MLP neurons of a small language model. Each row is named by its layer, matrix (up: input weights; down: output weights) and neuron, and shows model dimensions 272-367. Each number is 200 + 20 x the weight over its row's rms, rounded and kept within 0 to 999.
After each neuron's rows, "fires on" lists the tokens most often at its 100 highest values on Wikipedia text that the model never trained on. A number after a token or word is its count.

L10.up1912,227,231,230,142,190,203,181,236,203,219,220,212,194,186,154,169,191,187,225,212,178,172,198,206,185,201,245,184,182,217,208,214,214,180,212,215,180,212,212,198,218,240,191,199,190,216,204,176,205,215,214,187,185,173,224,215,156,171,188,217,183,202,204,201,192,157,203,197,217,175,186,205,200,171,216,225,214,205,214,181,188,184,186,207,200,202,145,203,166,195,194,165,179,222,194,201
L10.down1912,202,205,202,201,187,172,204,192,196,182,178,234,212,189,207,185,197,197,184,217,177,188,182,210,213,181,171,205,201,226,180,171,184,194,202,214,212,204,205,188,182,191,186,163,171,199,187,180,222,188,199,215,224,202,180,165,190,212,203,196,169,183,215,214,203,236,189,153,198,209,209,208,194,209,185,224,209,394,185,214,235,209,236,216,179,226,220,172,230,199,179,223,185,194,217,197
fires on: "the " 42, "a " 6, "in " 5, "his " 5, "In " 5

L10.up349,183,196,173,203,173,213,188,199,211,196,177,172,240,202,191,182,201,192,199,230,206,231,194,203,210,174,213,189,240,190,192,232,189,260,226,254,206,208,209,181,187,128,185,194,206,180,139,181,211,200,219,205,197,191,216,197,185,190,194,204,213,220,226,199,217,168,208,230,202,189,188,173,191,210,237,178,227,198,224,209,203,220,181,229,189,178,200,203,184,203,189,176,193,242,206,195
L10.down349,162,214,173,183,202,160,205,227,195,174,216,197,178,208,179,203,163,192,169,211,199,180,193,213,173,216,185,198,195,234,197,164,207,189,231,198,232,201,210,228,194,186,201,149,177,175,206,174,209,221,203,211,161,206,200,172,229,215,197,227,200,170,190,224,182,215,162,250,222,231,196,182,198,196,196,188,172,292,196,201,217,229,187,228,200,218,207,176,194,203,187,178,187,195,200,223
fires on: "\n\n" 31, "\n" 24, "\n  " 21, ": " 10

L10.up1699,205,208,201,184,153,201,180,219,204,187,201,236,204,218,193,181,154,194,174,195,145,212,211,213,195,200,209,160,218,147,201,197,174,184,185,161,212,185,203,172,193,212,198,182,179,229,177,180,206,229,208,227,200,192,191,224,236,212,175,224,206,190,216,218,225,204,175,228,206,211,192,198,225,245,200,199,198,169,227,188,163,221,190,209,213,185,238,191,229,191,232,211,168,189,202,171
L10.down1699,229,228,193,178,189,210,226,204,205,201,190,224,224,239,185,223,189,190,227,191,209,176,206,184,168,208,187,204,197,177,176,233,198,182,200,187,223,161,210,206,199,208,210,253,211,174,203,196,185,192,188,195,199,176,207,204,185,216,184,195,174,181,175,185,207,188,176,210,167,192,194,203,194,197,206,217,175,152,203,197,191,178,221,191,228,196,216,187,217,194,151,231,184,173,241,229
fires on: "f" 26, "F" 16, "'" 8, "qu" 4, "fr" 4, "v" 4

L10.up1227,195,190,180,183,158,208,208,202,184,209,253,172,178,224,180,201,204,219,208,212,195,185,210,197,185,177,213,206,201,182,199,182,189,185,209,219,165,190,194,198,193,198,188,201,207,171,214,238,192,218,249,211,223,219,189,169,219,202,189,211,204,204,192,204,172,201,186,207,211,210,215,232,211,219,190,177,224,178,189,210,200,247,216,235,216,243,199,213,189,194,181,210,242,253,208,177
L10.down1227,191,168,196,239,210,198,190,242,194,185,208,199,197,180,186,196,197,192,196,193,210,182,173,195,211,205,204,184,201,175,193,185,239,178,216,157,208,189,205,167,216,179,217,219,204,231,181,176,194,208,182,218,176,190,224,212,181,218,233,198,170,191,221,173,164,190,173,178,238,203,182,228,212,210,166,203,206,155,191,218,225,230,232,204,216,208,208,187,181,206,156,202,226,193,190,239
fires on: "b" 38, "B" 23, "M" 19, "m" 15

L5.up1366,210,200,172,174,216,208,191,203,185,172,230,190,216,193,219,184,183,197,237,196,184,162,228,184,206,187,190,152,177,182,159,185,207,194,195,203,193,198,215,196,229,172,178,174,198,214,160,207,223,228,201,220,198,199,221,164,208,210,173,218,182,198,177,170,215,193,178,241,209,213,198,222,194,175,158,211,243,174,204,185,207,214,176,263,171,230,222,189,201,183,183,206,179,222,203,212
L5.down1366,224,215,209,203,204,220,236,213,178,209,169,236,195,174,233,176,237,231,168,185,231,245,179,186,211,161,218,186,178,203,155,196,193,205,186,212,189,230,203,219,193,169,194,188,214,203,172,198,183,196,195,193,212,238,194,191,192,186,214,239,205,232,178,194,197,170,216,195,213,199,223,184,166,180,181,187,229,194,209,233,227,206,184,200,179,191,230,243,197,230,172,174,192,213,207,216
fires on: "oph" 21, "ath" 9, "ber" 7, "Authority" 6, "Genus" 4, "Candidate " 4

L5.up1616,184,182,191,183,189,200,175,182,183,212,202,182,174,201,222,207,226,196,180,214,203,180,231,182,232,215,224,192,226,157,188,199,194,219,181,193,169,231,200,191,206,181,206,202,202,190,225,202,209,200,210,234,143,191,224,241,185,239,194,203,231,196,186,223,151,210,205,222,203,208,183,191,211,225,218,192,241,204,218,187,201,245,202,200,207,206,176,180,209,179,194,213,237,207,186,194
L5.down1616,212,209,184,197,197,204,204,190,203,204,181,198,228,208,200,204,206,195,234,211,201,228,244,269,197,225,174,183,185,205,182,192,206,197,222,157,179,209,189,216,190,167,232,173,194,185,201,223,204,200,211,223,162,184,202,181,197,203,189,238,200,213,227,191,195,215,197,202,201,218,198,209,200,216,233,214,208,168,173,211,255,166,225,187,173,208,180,198,177,200,204,215,216,183,195,181
fires on: ": " 77, "; " 10, ") " 4

L5.up1917,194,210,190,200,204,196,206,172,206,214,194,187,201,222,196,204,184,202,167,201,207,203,239,225,172,219,200,213,235,209,210,168,150,232,184,187,183,224,172,199,205,162,200,185,174,221,203,224,246,197,199,193,161,192,214,204,148,221,199,178,200,194,176,193,156,176,216,214,204,214,180,199,218,233,198,228,228,188,204,229,188,227,215,207,207,173,170,217,202,192,176,206,206,208,203,217
L5.down1917,225,183,182,166,195,202,193,185,238,194,216,216,174,225,196,235,210,215,200,195,173,193,218,198,219,185,210,224,208,188,216,212,211,193,215,178,191,209,225,216,204,204,193,204,215,176,201,212,190,232,180,195,171,178,204,187,176,220,183,237,193,187,211,189,176,225,183,191,241,241,210,184,212,211,201,205,186,193,175,228,175,124,200,209,197,194,208,197,213,198,234,216,186,191,193,179
fires on: ": " 71, "man " 5

L10.up25,201,181,220,200,213,214,191,207,213,201,205,199,181,220,183,174,174,212,168,169,188,190,208,187,206,214,238,202,240,191,185,208,208,203,193,244,149,233,203,204,192,201,214,193,193,198,203,215,174,235,207,221,183,212,169,189,194,213,191,227,227,231,202,194,192,160,231,198,202,216,135,197,215,220,221,216,218,199,216,192,219,210,207,194,183,228,213,224,165,192,215,196,182,246,205,195
L10.down25,227,158,229,209,206,187,197,211,218,212,203,210,223,233,196,193,220,205,191,207,233,175,230,197,242,197,194,220,182,231,243,174,210,210,193,213,222,201,200,185,181,218,176,183,213,196,181,203,226,191,185,203,168,170,201,207,200,209,219,191,211,229,145,211,215,192,173,175,202,208,211,211,197,202,183,222,207,339,167,235,190,202,206,181,202,203,188,200,219,232,205,186,176,223,188,196
fires on: "a " 19, "for " 15, "in " 10, "of " 7, "on " 6, "using " 4

L10.up1824,212,217,178,206,195,196,191,217,189,205,210,198,207,200,213,203,173,219,188,222,203,184,193,226,218,227,214,218,207,170,192,193,195,225,212,185,209,192,186,209,198,189,183,222,192,185,205,163,214,187,217,160,201,203,213,197,212,238,196,226,207,210,238,163,172,205,212,246,191,185,194,192,222,200,201,169,200,219,170,215,229,168,212,180,192,198,191,210,205,195,193,189,189,250,172,177
L10.down1824,201,180,196,208,204,194,219,220,205,191,206,181,229,207,210,157,212,173,211,214,214,183,214,210,205,188,186,220,209,190,240,186,199,218,203,202,175,184,201,179,190,175,188,172,179,165,210,248,179,232,218,202,204,210,209,163,198,170,195,208,220,234,186,198,189,182,201,230,181,231,161,176,185,212,223,163,206,368,189,184,187,197,184,200,220,222,211,197,210,170,186,213,227,204,180,212
fires on: "-" 31, "\n  " 12, "." 11, "j" 6, "," 6, "\n" 4

L10.up493,237,228,167,235,192,233,202,200,192,201,212,201,190,219,177,147,200,167,243,208,222,188,194,148,179,184,223,210,193,169,179,206,195,226,222,174,189,225,175,211,204,160,214,187,189,225,189,204,211,165,181,174,159,179,219,190,194,221,218,225,199,178,209,221,227,191,202,225,214,207,206,197,201,161,224,198,203,202,181,199,212,192,203,201,204,188,198,195,187,163,180,178,231,203,174,219
L10.down493,170,199,232,216,196,213,180,217,217,201,166,181,178,199,232,191,168,178,202,209,185,172,188,182,211,196,213,216,183,202,204,202,175,188,219,170,198,185,187,198,226,217,220,215,202,182,154,218,192,208,186,202,149,196,222,187,218,169,216,201,215,212,194,223,231,190,153,199,178,200,245,200,179,181,180,203,222,227,185,184,182,198,191,205,211,184,185,228,228,175,207,209,190,211,204,189
fires on: "'" 30, "par" 10, "also " 8, "It " 6

L10.up3,206,207,202,189,178,216,198,220,200,200,242,253,171,172,175,176,174,210,218,184,155,205,196,196,190,190,214,221,221,195,199,193,213,180,181,200,204,187,194,185,224,187,183,209,184,181,176,208,192,205,225,229,176,207,208,221,229,192,186,209,211,207,202,189,188,184,204,231,207,234,193,179,181,235,184,165,165,178,199,217,193,191,182,197,207,239,191,177,220,187,193,218,213,223,191,163
L10.down3,240,222,223,197,192,202,192,197,223,177,207,177,226,181,250,190,225,204,199,205,184,182,167,205,192,218,195,195,202,164,189,205,179,232,210,195,198,175,176,200,205,173,235,197,194,208,231,172,228,195,239,187,227,217,223,202,198,196,201,184,187,178,219,154,156,201,197,184,234,233,177,257,177,229,208,166,186,178,154,220,176,221,225,198,163,203,262,212,204,198,175,204,219,227,205,231
fires on: "M" 42, "m" 20, "D" 18, "d" 9

L10.up749,175,201,178,224,179,204,170,198,175,179,225,228,167,184,186,170,157,195,182,202,218,181,189,235,204,232,219,131,196,175,181,185,171,209,225,202,211,167,185,189,186,201,180,195,185,220,237,198,196,202,221,211,207,168,194,193,210,204,214,239,191,210,218,224,177,210,190,213,190,224,196,200,213,192,225,215,181,175,209,198,230,205,206,204,211,198,218,204,207,198,180,180,217,239,197,193
L10.down749,221,197,201,185,187,181,183,221,176,171,214,194,198,202,180,183,176,226,188,191,188,202,187,202,197,240,202,196,216,192,142,182,228,220,213,180,183,153,208,183,187,169,215,205,210,204,193,214,202,217,192,187,221,213,209,202,217,225,216,182,194,204,215,193,227,187,211,211,196,185,213,210,204,172,203,203,210,155,180,230,208,163,245,207,213,193,193,215,208,198,199,213,191,173,186,200
fires on: "St" 19, "l" 8, "Gr" 7, "Ch" 6, "f" 6, "F" 5

L5.up1368,191,181,208,218,191,213,224,184,220,215,238,230,203,168,186,201,189,179,206,206,232,213,202,220,167,207,204,183,202,245,201,191,194,195,205,187,228,192,188,165,191,209,182,185,192,197,166,217,197,187,192,198,202,199,223,194,213,214,159,171,204,191,225,243,203,219,201,209,223,229,176,208,201,179,155,199,182,185,205,215,199,231,190,217,187,218,181,190,185,201,185,221,179,211,202,230
L5.down1368,169,212,176,225,187,221,220,175,229,210,186,212,198,218,204,215,241,196,205,224,191,207,192,249,224,222,214,184,194,150,187,238,173,189,189,194,192,218,215,186,206,171,206,216,207,173,237,178,238,220,189,221,173,169,211,224,188,186,235,203,205,215,180,179,178,219,211,209,205,193,191,221,216,203,180,185,195,170,200,216,248,227,185,229,209,186,187,193,197,192,202,200,227,198,200,199
fires on: ". " 40, "as " 24, "|---|---|---|---|---|" 8, "|---|---|---|---|---|---|" 6, "Release " 4

L10.up1108,222,192,198,190,199,193,214,218,209,169,183,177,188,182,204,216,196,193,216,204,192,214,213,211,188,216,221,203,237,190,194,175,199,215,190,172,196,224,209,187,191,227,202,191,259,202,230,224,206,243,257,209,156,238,213,216,219,195,207,204,239,198,234,214,221,185,186,209,196,227,175,179,189,219,211,171,198,174,199,179,189,210,191,194,173,205,209,181,194,185,205,223,212,199,177,210
L10.down1108,251,199,197,213,193,229,162,185,212,206,193,212,204,165,215,202,205,198,218,197,226,217,170,191,203,197,208,218,184,211,227,205,194,204,194,204,165,203,194,197,190,203,202,212,184,194,194,217,247,241,261,188,215,208,204,198,198,201,207,185,170,202,203,227,165,207,200,197,212,165,207,158,202,191,197,168,220,221,184,204,223,214,208,195,189,203,216,183,194,189,179,202,205,221,207,221
fires on: "il" 13, "0 " 11, "N" 9, "un" 8, "an" 6, "on" 5

L10.up1688,209,221,196,200,188,196,197,203,217,225,242,198,216,187,218,212,169,200,213,219,215,180,203,204,213,194,193,228,216,203,199,239,157,216,190,191,203,211,177,226,208,201,197,194,247,203,207,190,177,231,196,191,196,207,220,189,188,198,183,234,218,240,189,211,176,197,212,231,179,209,201,193,251,217,191,186,194,199,164,155,210,186,185,226,232,210,203,195,185,207,162,189,176,215,202,186
L10.down1688,217,160,194,224,194,186,189,210,204,217,171,201,179,167,190,202,201,194,223,225,194,200,172,198,218,195,211,234,181,207,188,140,202,229,192,175,173,168,172,225,203,194,201,186,204,220,217,187,169,208,194,177,218,229,220,199,172,186,208,173,168,197,204,191,200,237,173,216,192,192,204,187,172,196,169,203,208,258,194,196,192,226,203,213,225,179,201,227,197,236,214,199,226,161,259,203
fires on: "| " 25, "-" 14, "j" 10, "; " 6